config.yaml
n_layer: 13
d_model: 256
n_head: 2
n_kv_head: 2
head_dim: 128
d_mlp: 1024
vocab_size: 2048
activation: "gelu"
norm: "layernorm"
norm_place: "pre"
norm_eps: 1e-06
positions: "rope"
rope_base: 2880.0
rope_fraction: 0.25
qk_norm: false
attn_scale: 0.0884
bias: "all"
tie_embeddings: false
parallel_block: true
init: "normal"
init_std_qkv: 0.0297
init_std_o: 0.0368
init_std_up: 0.0425
init_std_down: 0.0425
optimizer: "muon_hyperball"
lr: 0.00719
lr_mult_qkv: 0.4
beta1: 0.95
lr_head: 0.00537
grad_clip: 1.0
warmup_steps: 200
schedule: "wsd"
decay_fraction: 1.0
decay_shape: "linear"
final_lr_fraction: 0.1
batch_tokens: 32768
seq_len: 1024
doc_mask: true
train_tokens: 170400000
steps: 5201
dataset: "wikipedia_en"
MLP neurons of a small language model. Each row is named by its layer, matrix (up: input weights; down: output weights) and neuron, and shows model dimensions 112-175. Each number is 50 + 10 x the weight over its row's rms, rounded and kept within 0 to 99.
After each neuron's rows, "fires after" lists the tokens most often just before its 100 highest values on Wikipedia text that the model never trained on.

L7.up63:64 43 55 48 55 43 57 41 58 45 57 70 45 50 61 35 64 55 43 49 39 55 58 27 58 58 37 41 62 60 59 56 35 51 59 67 41 29 40 41 56 46 39 60 38 28 46 34 54 51 49 66 43 63 44 48 33 68 48 38 65 31 47 54
L7.down63:51 44 34 32 44 55 48 36 50 44 77 40 47 47 40 47 46 56 66 45 63 40 60 49 69 53 61 64 57 49 64 41 42 60 55 56 44 49 29 42 47 65 51 51 43 28 62 58 52 56 51 42 46 49 51 55 52 48 44 42 44 56 57 47
fires after: " I", " K", " dis", " D", " T", " de"

L3.up930:54 60 51 62 69 48 58 60 41 44 37 35 32 45 46 48 54 62 47 45 44 46 46 53 37 54 64 57 46 54 51 41 66 58 55 61 56 55 49 48 53 54 66 41 57 38 71 56 45 56 58 32 60 43 42 50 40 47 52 49 64 56 61 62
L3.down930:62 50 47 67 51 47 50 40 37 51 53 71 52 53 49 42 66 53 47 57 48 60 53 46 56 48 27 48 72 51 50 35 58 39 44 47 40 23 68 54 40 44 37 53 55 63 44 52 23 47 46 53 44 53 46 45 43 52 45 56 36 41 51 31
fires after: " f", " the", " a", " le", " are", " pro"

L8.up306:53 53 60 59 47 48 47 43 37 40 60 42 67 51 51 51 44 49 50 50 49 58 47 35 40 53 60 58 40 47 39 53 52 79 41 50 45 53 73 59 56 51 55 44 52 46 46 61 55 52 55 48 43 37 42 47 52 65 46 30 52 53 56 55
L8.down306:43 16 64 34 64 43 53 43 53 53 38 55 64 30 42 47 60 49 49 48 49 50 49 52 60 64 60 35 67 46 41 44 65 51 55 36 43 46 58 56 32 28 38 42 40 45 37 62 40 49 50 43 40 53 56 41 66 50 49 54 55 53 34 60
fires after: " ", " |", " (", "ulation"

L9.up608:57 53 68 69 46 53 30 33 53 43 58 89 49 61 60 50 55 31 27 35 26 49 45 61 39 45 49 46 30 64 44 54 45 55 47 60 60 37 54 56 34 47 39 70 54 47 43 49 38 78 59 39 53 67 46 57 38 57 47 44 58 54 52 56
L9.down608:49 46 50 46 49 58 31 43 64 53 38 34 53 52 45 51 66 56 57 34 44 38 48 54 39 45 51 51 53 68 68 42 38 37 43 48 33 50 44 41 67 55 45 31 44 35 53 48 45 57 47 60 47 58 59 42 63 48 51 56 41 61 72 39
fires after: " Rep", " P", " p", " C"

L3.up909:49 55 61 60 62 30 59 34 49 47 60 37 55 34 69 21 43 55 44 56 44 43 56 58 45 60 40 65 36 40 51 41 48 61 50 56 42 53 30 37 51 49 47 39 59 42 56 51 63 67 57 37 56 70 63 49 53 68 61 45 49 39 46 67
L3.down909:52 35 57 48 37 45 63 32 49 51 44 61 55 51 58 38 38 50 50 55 52 52 36 62 70 40 55 72 69 49 47 51 36 52 50 51 43 56 45 54 64 63 64 53 45 41 61 58 46 51 59 54 38 39 57 38 42 44 51 54 57 43 57 62
fires after: " D", " T", " H", " L", " h", " W"

L6.up211:43 32 54 57 54 45 69 59 47 48 57 51 41 37 50 67 54 49 43 45 48 45 63 39 74 34 51 28 55 54 35 54 48 40 46 25 41 63 48 46 50 39 44 67 46 57 37 52 50 64 58 55 51 65 53 41 52 52 41 29 44 34 37 53
L6.down211:52 52 48 58 60 42 52 33 50 59 45 27 51 62 46 50 61 62 55 58 49 32 68 50 57 47 64 55 49 49 58 48 44 53 32 41 46 52 42 58 56 37 45 65 41 53 51 61 45 50 46 46 37 55 64 69 61 27 58 42 50 32 49 33
fires after: "en", "n", " An", " Har", " En", "on"

L3.up873:64 53 55 49 55 43 46 56 55 33 41 52 43 56 44 56 48 56 48 68 53 56 44 41 50 45 48 69 45 58 48 50 51 49 52 28 64 50 61 37 25 44 67 39 57 27 53 51 59 45 44 58 55 52 44 59 46 69 49 38 63 68 46 38
L3.down873:53 57 47 55 52 50 50 69 47 33 62 42 41 51 62 57 54 40 49 54 42 57 59 26 43 52 55 59 49 52 48 46 55 51 62 53 67 77 73 66 54 58 57 62 46 39 44 52 45 56 44 57 57 59 38 53 47 53 46 56 41 49 31 57
fires after: " B", " D", " C", "B"

L6.up8:52 67 65 64 35 46 55 41 58 60 39 54 37 48 57 54 45 53 49 59 48 33 38 60 45 45 50 51 45 42 56 55 54 66 41 42 34 48 47 64 53 36 52 44 64 50 58 69 65 58 62 46 54 44 49 48 48 42 62 56 48 54 38 57
L6.down8:38 45 54 50 51 30 54 57 38 50 50 35 56 42 60 38 44 51 43 41 48 57 41 39 51 55 61 76 38 65 43 59 42 44 59 48 50 39 76 25 48 41 45 51 51 60 37 52 48 46 36 65 53 63 41 36 41 52 57 45 35 41 74 45
fires after: " or", " p", "j", " Is", "s", " P"

L3.up334:54 34 44 52 58 37 57 40 51 30 53 41 46 43 61 54 57 51 42 52 55 55 55 39 37 54 46 49 52 54 72 53 44 59 49 42 48 44 63 34 34 43 45 40 32 39 47 37 46 43 71 45 41 50 36 47 40 62 57 55 56 55 38 50
L3.down334:50 49 62 47 56 42 49 55 28 47 33 41 35 53 67 61 59 36 49 62 50 75 69 49 33 38 40 41 48 54 46 32 46 58 47 75 61 45 53 48 44 72 60 46 73 60 46 54 41 58 42 50 45 31 42 45 44 27 43 41 38 58 41 48
fires after: " b", " B", "B", " d", " t", "T"

L6.up972:34 48 62 48 46 46 46 50 69 50 42 44 55 47 61 40 58 54 55 34 32 52 39 48 59 59 53 42 46 48 37 62 32 50 51 46 49 39 42 50 44 37 49 49 62 66 36 51 56 47 55 48 48 50 66 37 43 39 51 31 36 49 47 46
L6.down972:51 40 57 50 49 52 42 42 52 39 54 53 49 50 58 57 59 56 67 56 51 56 48 53 37 57 45 46 41 37 41 60 40 62 61 41 62 50 63 48 45 41 57 50 51 39 57 56 40 58 44 75 56 44 26 54 59 45 45 40 53 45 41 56
fires after: " appro", " ass", " gr", "p", "m", " rem"

L10.up600:66 36 47 49 67 56 57 44 48 42 73 30 61 38 38 35 47 30 50 52 40 48 44 51 57 42 47 52 45 52 37 38 38 67 53 55 49 51 70 40 45 54 43 47 60 56 56 56 62 47 33 29 33 32 63 56 34 36 44 51 62 55 50 74
L10.down600:33 53 73 40 37 47 56 56 42 35 46 57 78 42 58 52 52 32 38 45 49 47 40 49 42 48 55 39 52 36 43 54 36 24 43 54 50 48 48 47 71 41 38 52 58 35 38 54 46 40 58 52 68 38 68 66 56 65 59 47 44 43 23 40
fires after: " ", " ("

L3.up243:43 48 61 60 38 50 35 55 41 42 67 44 53 48 59 39 46 37 40 57 65 36 50 67 34 43 59 50 43 48 46 61 57 67 52 61 49 69 51 37 56 56 55 29 42 53 43 36 57 40 40 54 56 64 44 44 26 32 40 39 61 57 70 45
L3.down243:48 49 41 52 32 60 65 56 57 50 47 57 41 53 52 50 46 46 31 42 45 36 38 58 53 57 52 41 53 48 38 49 47 39 55 36 59 53 52 40 51 40 42 60 58 52 50 46 36 53 25 49 44 61 51 45 57 55 38 59 29 40 38 55
fires after: "A", "P", " S", " (", "S", " through"

L3.up566:58 41 65 52 40 55 43 55 66 56 49 63 51 41 56 61 48 36 46 37 38 46 75 49 35 49 52 45 33 52 50 67 47 54 56 22 50 42 49 44 63 49 60 40 50 56 63 53 44 47 45 36 61 47 33 66 49 46 49 43 41 52 52 53
L3.down566:53 48 55 28 63 45 43 42 43 43 53 45 77 50 75 37 54 33 39 44 41 53 43 56 51 36 27 55 53 45 44 42 39 37 48 50 33 61 64 54 58 35 56 46 55 40 61 65 51 44 30 54 46 51 38 43 49 50 53 52 43 51 64 42
fires after: " p", " C", " ass", " B", " P", " cons"

L9.up106:57 43 43 57 53 44 45 38 42 32 44 41 44 35 45 41 54 53 45 47 60 54 36 39 43 54 52 61 62 51 48 41 63 51 62 41 60 62 42 57 56 44 52 56 49 53 55 35 65 52 48 41 38 43 55 72 45 44 26 57 43 46 61 45
L9.down106:47 81 48 32 54 63 45 33 60 59 55 49 46 69 65 52 51 30 42 52 59 53 61 41 63 44 43 45 48 53 43 55 51 51 29 41 49 50 68 43 66 60 53 47 37 56 43 65 57 44 31 53 48 62 59 41 41 58 39 52 53 31 65 51
fires after: " the", " ", "-", " E", " ("

L6.up413:61 48 62 47 75 49 45 31 36 55 30 52 43 49 67 33 53 41 56 54 58 36 37 56 48 54 56 68 34 57 30 62 33 48 54 42 66 51 49 57 56 47 66 42 59 47 53 35 48 68 50 37 68 61 51 44 43 66 54 50 67 34 59 43
L6.down413:56 63 43 48 61 63 43 37 48 62 46 69 62 62 54 52 48 56 36 63 52 46 63 33 43 53 41 58 47 50 45 29 61 59 67 66 39 50 66 61 36 55 42 38 40 48 61 53 37 57 45 48 42 68 44 46 43 38 60 38 36 52 49 49
fires after: " the", "a", " S", "y", " a"

L9.up74:49 36 33 64 30 62 45 29 36 34 46 38 51 45 46 58 47 50 31 42 63 65 56 22 65 34 47 50 53 45 49 47 44 61 67 46 56 60 61 55 63 49 50 35 34 52 42 60 62 45 47 49 49 55 75 47 35 33 54 51 53 54 44 68
L9.down74:57 64 58 40 49 62 47 46 56 62 44 45 58 54 28 63 44 51 37 47 69 42 24 40 49 61 58 46 48 45 36 40 50 47 57 34 50 52 43 54 58 63 62 49 50 50 45 69 51 36 35 56 51 52 70 53 31 43 58 39 47 48 26 45
fires after: " ", " of", " until", " ("

L6.up455:50 49 47 60 67 36 41 44 55 62 50 49 37 42 43 54 40 39 49 48 50 38 63 45 56 29 44 60 42 37 59 72 42 33 58 49 48 55 56 59 48 51 55 26 52 50 57 39 33 46 49 44 53 47 50 53 52 45 67 53 51 45 50 42
L6.down455:48 39 64 52 50 43 71 56 77 63 50 43 52 60 55 59 53 31 44 62 52 43 58 54 62 44 45 48 42 38 67 43 51 46 42 49 56 54 38 54 35 62 57 55 47 47 54 55 45 56 55 43 65 48 43 63 70 43 45 43 48 52 60 57
fires after: " S", "a", " A", "O", "S"

L3.up834:69 51 55 50 32 54 53 47 58 34 47 52 52 50 42 57 38 29 53 49 54 42 54 52 65 46 48 75 51 57 56 57 46 51 35 53 72 35 41 41 48 58 30 41 55 44 55 36 54 48 51 45 45 46 55 47 50 52 48 55 46 41 42 47
L3.down834:51 46 49 44 35 40 54 44 35 52 41 29 53 42 55 70 46 40 63 41 53 51 47 66 55 55 50 50 55 53 40 46 57 55 45 59 58 61 66 46 30 51 39 43 44 48 53 58 51 61 54 58 63 43 42 62 61 52 29 59 61 47 37 66
fires after: " P", " p", " cap", "oin", " ob", " M"

L3.up577:57 61 51 22 59 47 55 57 55 57 47 53 72 64 50 50 55 40 54 61 52 55 62 55 41 49 46 44 51 59 61 50 64 72 59 50 54 53 40 34 63 44 55 59 39 55 42 40 49 31 47 50 29 66 58 48 33 37 74 39 31 48 45 58
L3.down577:68 57 54 63 48 54 54 42 49 26 50 58 40 61 44 49 48 57 44 39 50 34 61 37 32 56 45 43 47 65 55 51 47 45 43 52 50 54 44 64 40 55 66 51 41 38 60 45 41 49 51 47 48 64 46 41 51 53 46 38 40 31 45 46
fires after: "-", " (", " \"", "/"

L3.up1006:46 50 46 71 48 55 41 35 37 50 37 45 47 39 44 62 50 41 42 46 56 41 33 40 57 58 53 52 37 41 45 75 52 47 44 26 45 47 48 38 44 64 20 51 62 52 65 48 55 59 52 25 41 51 55 46 59 66 61 55 61 56 49 43
L3.down1006:57 51 46 60 60 37 43 52 43 34 47 36 60 54 29 52 52 49 44 63 60 36 29 61 65 52 37 49 30 56 36 55 64 64 61 45 35 48 49 45 35 66 54 51 55 56 57 64 66 54 55 50 53 39 59 53 58 43 57 44 56 36 51 54
fires after: " O", " M", "°", " m", " f", " ob"

L3.up585:47 39 49 55 60 48 50 61 51 29 36 62 42 38 41 66 43 51 32 39 41 44 51 58 60 48 39 66 39 37 59 47 50 68 45 62 61 62 49 47 40 43 38 26 51 51 69 29 57 43 61 61 52 54 58 36 44 56 48 45 57 55 60 42
L3.down585:49 43 48 62 47 41 41 59 56 46 50 54 59 71 48 68 68 60 50 37 45 50 44 54 54 56 34 49 56 38 47 30 48 60 31 66 43 67 51 63 57 42 49 42 59 47 46 47 35 29 49 65 38 35 61 53 41 38 47 50 37 33 28 46
fires after: " the", "A", " M", " Mar", " s"

L3.up368:79 32 35 40 40 55 48 38 53 68 45 55 56 42 51 56 37 40 44 44 38 53 47 51 46 31 16 50 60 42 74 48 41 55 44 60 46 48 44 59 41 47 44 54 62 55 66 52 55 41 52 41 40 62 49 56 57 57 64 50 62 51 46 56
L3.down368:61 22 57 62 50 41 65 61 36 49 58 64 57 48 45 56 76 57 34 49 43 48 57 57 59 63 36 60 40 64 62 56 67 61 54 51 45 49 44 55 67 55 43 48 38 62 44 66 62 56 45 48 61 60 44 61 47 61 52 32 55 55 63 52
fires after: " mi", " km", "^{", " U", " m", " r"

L3.up36:50 51 51 63 41 54 45 61 45 49 75 45 50 41 49 45 79 48 52 42 52 42 55 57 53 45 45 53 50 59 53 62 45 47 52 36 34 59 55 39 51 44 57 50 49 48 51 36 49 46 42 60 48 60 69 38 57 54 49 55 41 44 43 40
L3.down36:43 56 51 36 64 52 38 54 60 38 49 67 56 25 59 52 72 52 51 49 44 64 50 65 46 44 51 72 51 44 60 39 44 64 40 30 65 34 55 46 62 38 45 44 48 53 61 66 54 38 58 49 43 62 53 60 42 47 50 47 58 58 60 54
fires after: " w", " W", " S", " s", " Y"

L6.up468:61 48 39 58 47 63 41 51 42 54 46 35 42 55 38 47 48 33 36 58 40 52 57 38 48 42 46 48 44 72 39 66 38 37 50 46 56 44 48 30 58 38 56 49 59 65 40 55 46 42 46 44 53 46 51 50 52 34 42 51 46 34 41 37
L6.down468:63 41 42 48 45 43 53 50 56 48 72 77 50 59 46 53 49 46 65 73 71 54 59 72 48 48 52 69 31 51 37 46 41 55 60 63 55 51 56 48 54 58 59 60 49 41 30 28 35 47 57 67 38 58 39 66 51 62 48 42 55 54 59 52
fires after: "p", "em", " n", " k", " rem", " Bl"

L7.up729:39 53 55 39 66 53 59 39 66 48 46 49 47 43 49 60 52 47 53 40 44 64 69 71 41 47 48 50 53 76 42 38 46 55 37 44 52 60 54 48 42 55 54 42 48 49 36 39 49 48 59 54 54 58 59 54 52 60 60 37 43 48 62 40
L7.down729:47 43 47 62 65 49 42 63 61 48 42 53 31 71 56 58 52 49 53 53 54 55 29 67 51 51 49 69 58 66 41 49 50 44 51 47 40 58 68 41 42 37 45 62 43 51 34 66 42 51 42 36 40 29 44 42 49 66 41 41 58 57 56 47
fires after: " |", " of", " a", " B", "tal", " number"

L3.up214:47 43 53 59 38 38 64 52 45 41 43 41 28 49 41 33 50 50 53 36 61 38 49 55 39 46 41 51 56 36 62 59 46 37 47 51 66 55 38 48 45 38 40 49 56 38 50 46 40 54 61 31 53 51 58 21 62 64 38 39 61 43 42 56
L3.down214:59 50 38 64 44 38 48 34 62 69 60 43 45 55 49 45 59 42 49 42 36 45 31 53 51 41 46 53 64 39 45 48 53 53 67 39 51 71 53 45 53 47 58 59 44 45 48 76 36 58 47 53 48 41 46 61 60 61 50 37 41 41 48 46
fires after: " Gr", " In", " in", " Port", "In"

L3.up353:56 57 50 62 36 69 52 45 45 47 47 62 54 56 40 63 44 39 52 24 62 50 49 48 53 44 50 57 36 60 43 49 38 52 49 34 61 52 57 36 43 47 50 65 46 42 42 54 46 45 39 44 53 48 74 52 33 47 42 60 57 46 57 29
L3.down353:66 50 53 48 46 54 43 58 40 45 56 46 59 58 43 67 45 43 45 50 55 49 44 48 40 45 59 40 45 46 43 52 68 38 52 43 48 52 55 68 47 32 41 61 48 47 53 43 52 57 32 60 39 35 49 44 52 78 67 50 55 58 43 61
fires after: " p", " P", " W", "P"

L3.up360:41 51 48 42 45 56 32 60 49 54 52 32 35 66 49 50 41 63 64 43 38 42 39 45 72 40 61 58 35 36 54 54 36 43 43 30 41 56 70 45 58 48 45 45 58 58 56 42 47 42 44 56 34 43 41 51 49 70 47 42 57 56 40 32
L3.down360:58 54 51 36 40 41 71 55 60 57 58 41 45 58 33 44 46 55 43 50 45 54 46 48 54 81 53 53 52 30 60 47 59 43 61 64 45 68 38 39 52 40 53 60 51 43 28 75 49 33 44 51 64 48 43 57 47 36 46 41 58 54 53 54
fires after: "A", " A", " S", "S"

L8.up469:52 44 43 27 48 50 57 34 53 65 34 55 33 41 37 50 46 42 36 43 69 38 61 52 52 51 53 43 57 45 35 68 48 65 58 52 61 57 42 40 43 39 45 56 48 48 63 58 70 37 48 46 30 54 39 48 43 39 61 45 49 48 35 47
L8.down469:48 52 39 53 38 42 63 38 48 48 48 39 65 48 58 48 32 50 39 48 59 45 55 48 33 48 44 42 48 46 46 32 54 54 46 50 59 51 34 39 47 49 52 54 53 48 64 31 60 70 60 59 48 65 54 45 53 70 41 54 63 54 53 53
fires after: ".", ",", "ub", " ("

L3.up745:61 54 42 48 47 24 41 52 52 58 57 55 52 54 64 58 46 57 46 47 44 48 48 56 49 39 44 47 49 54 43 49 62 67 40 57 42 68 44 43 40 49 45 26 44 35 63 23 59 48 37 58 45 58 62 47 50 57 58 71 64 46 44 49
L3.down745:51 58 56 57 43 41 59 56 54 35 34 64 59 37 53 56 53 61 50 58 52 52 40 41 51 44 46 39 45 45 37 48 52 54 69 46 56 62 54 51 37 45 58 45 69 49 63 45 56 47 31 36 49 65 48 59 25 59 62 55 40 30 50 40
fires after: " ", " T", " |", "T", " (", " S"

L3.up1022:35 58 54 40 44 64 57 45 50 56 65 48 49 48 55 65 68 28 56 59 47 41 48 60 64 56 27 52 58 65 71 43 59 49 35 36 64 46 43 41 51 55 56 50 46 47 50 54 47 64 59 55 62 57 42 47 55 59 53 47 53 36 50 59
L3.down1022:38 60 64 42 34 47 40 36 44 40 51 45 41 55 54 44 45 59 58 42 47 51 58 57 50 35 71 40 56 54 54 55 37 64 54 60 53 62 40 49 51 74 38 55 59 62 33 57 60 51 47 57 43 45 70 43 39 39 46 57 39 55 64 42
fires after: " B", " b", " f", " L", " pol"

L3.up343:42 67 55 45 65 50 39 38 44 33 39 32 82 26 49 47 33 38 46 58 54 64 58 58 34 51 22 65 58 48 43 44 42 59 54 57 53 64 67 45 47 35 44 53 48 45 44 56 58 58 49 45 60 45 64 69 52 49 54 52 45 66 66 69
L3.down343:45 52 49 72 61 42 57 63 55 46 50 60 36 40 48 47 48 67 41 43 50 70 58 58 38 34 50 63 39 42 54 62 55 56 53 57 33 42 50 29 42 39 60 62 62 62 43 55 49 47 49 54 40 42 55 51 49 51 64 69 45 64 54 52
fires after: " in", " of", " n", " a", " M", " O"

L8.up52:43 50 51 43 49 46 47 31 46 46 58 58 59 42 53 41 49 53 53 59 46 51 45 47 51 52 42 43 51 31 65 31 48 43 48 55 44 51 37 41 52 44 46 40 46 57 54 60 48 54 41 39 45 67 41 50 26 44 69 37 58 56 48 57
L8.down52:61 67 53 58 42 44 45 49 49 49 51 56 54 64 51 60 44 33 50 53 44 57 55 58 50 52 61 47 44 61 35 49 38 52 60 40 33 60 45 57 51 53 48 54 53 41 32 45 58 50 45 55 53 52 68 52 38 60 64 49 63 28 50 55
fires after: "-", ";", " |", "|", " H", " D"

L3.up820:55 48 32 58 51 59 54 51 41 54 48 43 33 50 41 60 46 65 59 67 47 59 55 34 36 39 55 56 51 45 44 46 51 45 53 45 53 65 57 52 61 47 40 53 41 57 54 35 44 34 59 48 48 38 43 27 58 54 63 85 52 52 36 41
L3.down820:36 37 34 55 36 59 50 74 25 36 44 61 52 46 55 55 39 66 60 23 67 72 58 40 56 54 33 45 65 72 37 53 52 55 49 51 49 48 43 50 49 58 41 48 44 66 40 51 41 39 52 42 40 42 45 35 55 46 56 55 52 68 47 64
fires after: " on", "On", " in", " On", " of", "ut"

L6.up854:50 51 50 45 62 46 64 51 52 60 57 61 52 55 38 28 39 54 37 52 51 44 61 61 52 46 41 50 55 50 48 51 43 64 38 69 56 58 33 71 46 64 37 61 53 64 58 48 25 59 51 61 48 50 44 40 52 55 50 56 37 48 49 56
L6.down854:41 41 54 51 56 68 46 33 43 44 38 49 33 43 60 46 36 55 35 56 54 49 52 57 58 49 68 60 39 58 44 71 62 42 64 58 39 55 58 49 50 48 45 58 22 48 50 71 51 40 58 50 46 50 31 43 59 36 48 49 60 49 28 44
fires after: " ", " |", "-", " R", "an", " r"

L3.up331:36 48 44 50 50 31 39 53 50 54 52 42 62 48 54 27 56 46 44 46 62 70 39 43 57 55 49 42 45 59 36 56 52 80 58 45 52 58 60 51 33 37 35 45 49 53 40 49 61 48 50 38 41 52 50 61 52 34 51 27 30 67 61 46
L3.down331:44 49 44 45 48 57 68 50 48 56 38 34 53 68 61 38 45 52 53 45 54 54 58 63 36 56 31 45 62 46 48 29 67 51 37 57 60 60 47 48 58 62 54 39 52 49 58 43 47 45 64 63 65 47 30 54 67 50 63 41 42 69 48 37
fires after: " (", " ", ".", " n", " O"

L3.up3:47 45 41 50 52 57 51 33 49 49 41 45 61 44 48 43 39 36 66 50 50 51 40 65 38 49 55 55 53 70 58 39 39 58 51 53 40 47 57 53 54 43 52 49 52 56 45 55 59 36 53 55 30 59 42 31 44 54 43 73 50 40 45 40
L3.down3:57 63 47 68 51 63 62 62 61 38 47 57 48 45 73 46 40 62 62 42 59 29 67 56 50 42 51 22 52 51 48 56 50 46 41 36 53 47 35 55 61 47 52 55 40 59 38 50 57 60 45 64 48 52 57 50 28 40 44 40 53 56 51 68
fires after: " to", " at", "ut", " on", " in", " for"

L9.up974:57 67 60 60 55 59 50 67 41 54 49 47 65 56 34 42 66 46 38 64 62 47 56 57 48 36 58 38 33 30 59 63 45 62 62 25 43 50 59 44 52 53 45 45 43 46 38 50 80 46 63 30 44 44 59 44 36 52 66 54 37 42 45 51
L9.down974:39 58 51 64 65 41 59 60 39 43 49 58 59 65 46 56 59 39 61 47 43 40 43 55 54 59 63 56 55 43 52 54 49 51 44 54 44 37 27 38 52 66 60 49 62 53 40 54 62 31 39 36 58 43 86 63 55 36 51 35 47 57 53 48
fires after: " ", " (", " on", ",", " is"

L3.up84:49 49 51 41 39 49 66 45 36 45 45 51 72 36 57 54 56 37 44 36 35 57 43 61 56 42 38 51 52 58 43 52 54 56 51 52 46 45 54 39 28 33 44 57 46 45 60 43 47 38 56 48 59 60 32 41 55 44 34 37 44 52 58 47
L3.down84:41 35 51 47 55 47 55 28 34 52 54 58 67 47 42 43 37 59 62 32 46 48 46 45 56 53 57 39 55 58 55 57 47 57 62 54 51 51 68 55 56 46 48 62 62 43 43 56 44 41 36 76 66 55 64 63 48 32 58 24 36 46 44 35
fires after: " f", " b", " B", " m", "uc"

L6.up777:39 65 55 69 52 55 54 49 74 62 48 57 65 44 41 57 35 28 33 63 56 57 49 49 48 39 64 54 64 46 72 43 64 60 49 34 38 57 30 55 61 44 43 53 49 50 49 56 56 48 45 40 31 38 45 58 49 46 29 64 44 63 48 40
L6.down777:53 52 46 63 52 36 47 32 39 42 54 52 48 49 42 42 48 58 46 57 44 46 48 35 63 61 26 38 51 76 32 39 61 60 48 65 46 40 39 49 40 43 41 39 41 53 56 46 58 63 43 54 48 59 21 55 58 25 65 43 51 46 49 35
fires after: "en", "al", " No", "or", "le"

L6.up741:43 49 57 67 56 58 56 51 41 60 28 44 45 54 45 56 51 55 49 44 51 47 52 60 49 51 45 43 47 37 64 56 46 48 57 37 45 63 50 55 41 61 37 47 60 43 52 22 48 49 46 38 31 60 63 74 55 38 63 44 44 35 55 48
L6.down741:62 21 48 43 51 48 57 65 61 37 39 54 42 41 57 43 52 48 51 55 57 68 60 56 46 49 43 54 51 49 44 47 44 60 41 36 64 49 47 59 48 47 57 66 38 48 59 56 37 65 34 57 41 39 64 52 53 45 24 51 69 51 56 58
fires after: " s", " S", "o", "on", " H", "e"

L3.up195:46 56 59 69 77 65 46 61 55 43 44 52 54 52 47 49 61 44 32 34 51 55 44 58 47 53 35 74 40 58 24 64 45 57 33 39 50 59 42 38 60 50 55 49 55 70 41 30 62 53 47 33 43 43 64 52 64 51 70 60 61 47 46 36
L3.down195:53 52 45 46 69 58 42 58 67 61 39 47 64 43 55 51 41 54 55 52 47 60 36 67 41 62 37 58 52 57 46 54 62 57 65 53 46 43 52 53 33 41 49 47 60 46 49 50 58 53 44 50 41 58 48 55 41 35 62 56 40 42 55 62
fires after: " M", " w", "w", " epis", " S", " m"

L8.up516:40 56 46 46 40 54 41 29 47 68 58 30 55 63 41 35 46 61 47 65 50 67 50 58 63 38 52 49 57 58 61 57 41 51 44 44 55 61 47 59 57 47 52 80 55 72 64 37 49 37 57 54 43 69 34 62 44 49 54 60 31 40 69 51
L8.down516:40 65 64 57 62 53 59 60 49 62 52 52 41 40 44 32 50 44 58 53 57 36 55 45 27 49 55 56 38 56 43 46 58 50 63 60 60 35 47 37 48 65 50 63 53 33 58 47 42 58 65 40 48 45 27 46 38 44 41 44 49 44 58 41
fires after: " ", "-", " (", " I"

L3.up296:37 27 61 50 64 50 65 45 43 52 60 29 48 43 69 61 35 52 46 40 40 86 59 53 51 34 48 60 43 50 51 38 61 57 47 57 50 66 45 60 53 48 62 25 63 48 55 51 44 49 46 53 56 50 66 56 60 55 54 67 67 64 39 52
L3.down296:65 52 55 44 68 39 55 50 55 54 44 60 31 63 54 50 55 56 63 28 46 65 45 59 43 64 43 51 34 34 50 50 51 52 57 39 48 56 52 60 47 54 34 24 51 38 42 48 41 43 38 47 57 49 62 38 49 35 51 58 47 62 37 54
fires after: " S", " T", "s", " s", " inv", " the"

L6.up14:51 68 66 42 34 71 68 43 42 46 67 57 43 60 38 49 58 43 49 36 41 54 61 43 46 41 61 63 49 46 46 36 61 46 42 47 60 67 50 38 58 54 37 30 63 36 41 39 59 55 64 60 40 29 27 28 42 55 67 50 41 50 43 55
L6.down14:52 39 44 56 60 38 37 63 48 59 64 51 46 41 51 55 43 56 66 23 43 56 57 58 75 32 56 38 49 37 36 31 38 40 57 45 57 66 30 43 39 40 53 47 49 67 39 65 41 47 32 42 47 61 54 42 58 57 53 44 44 50 39 49
fires after: " ", " in", " In"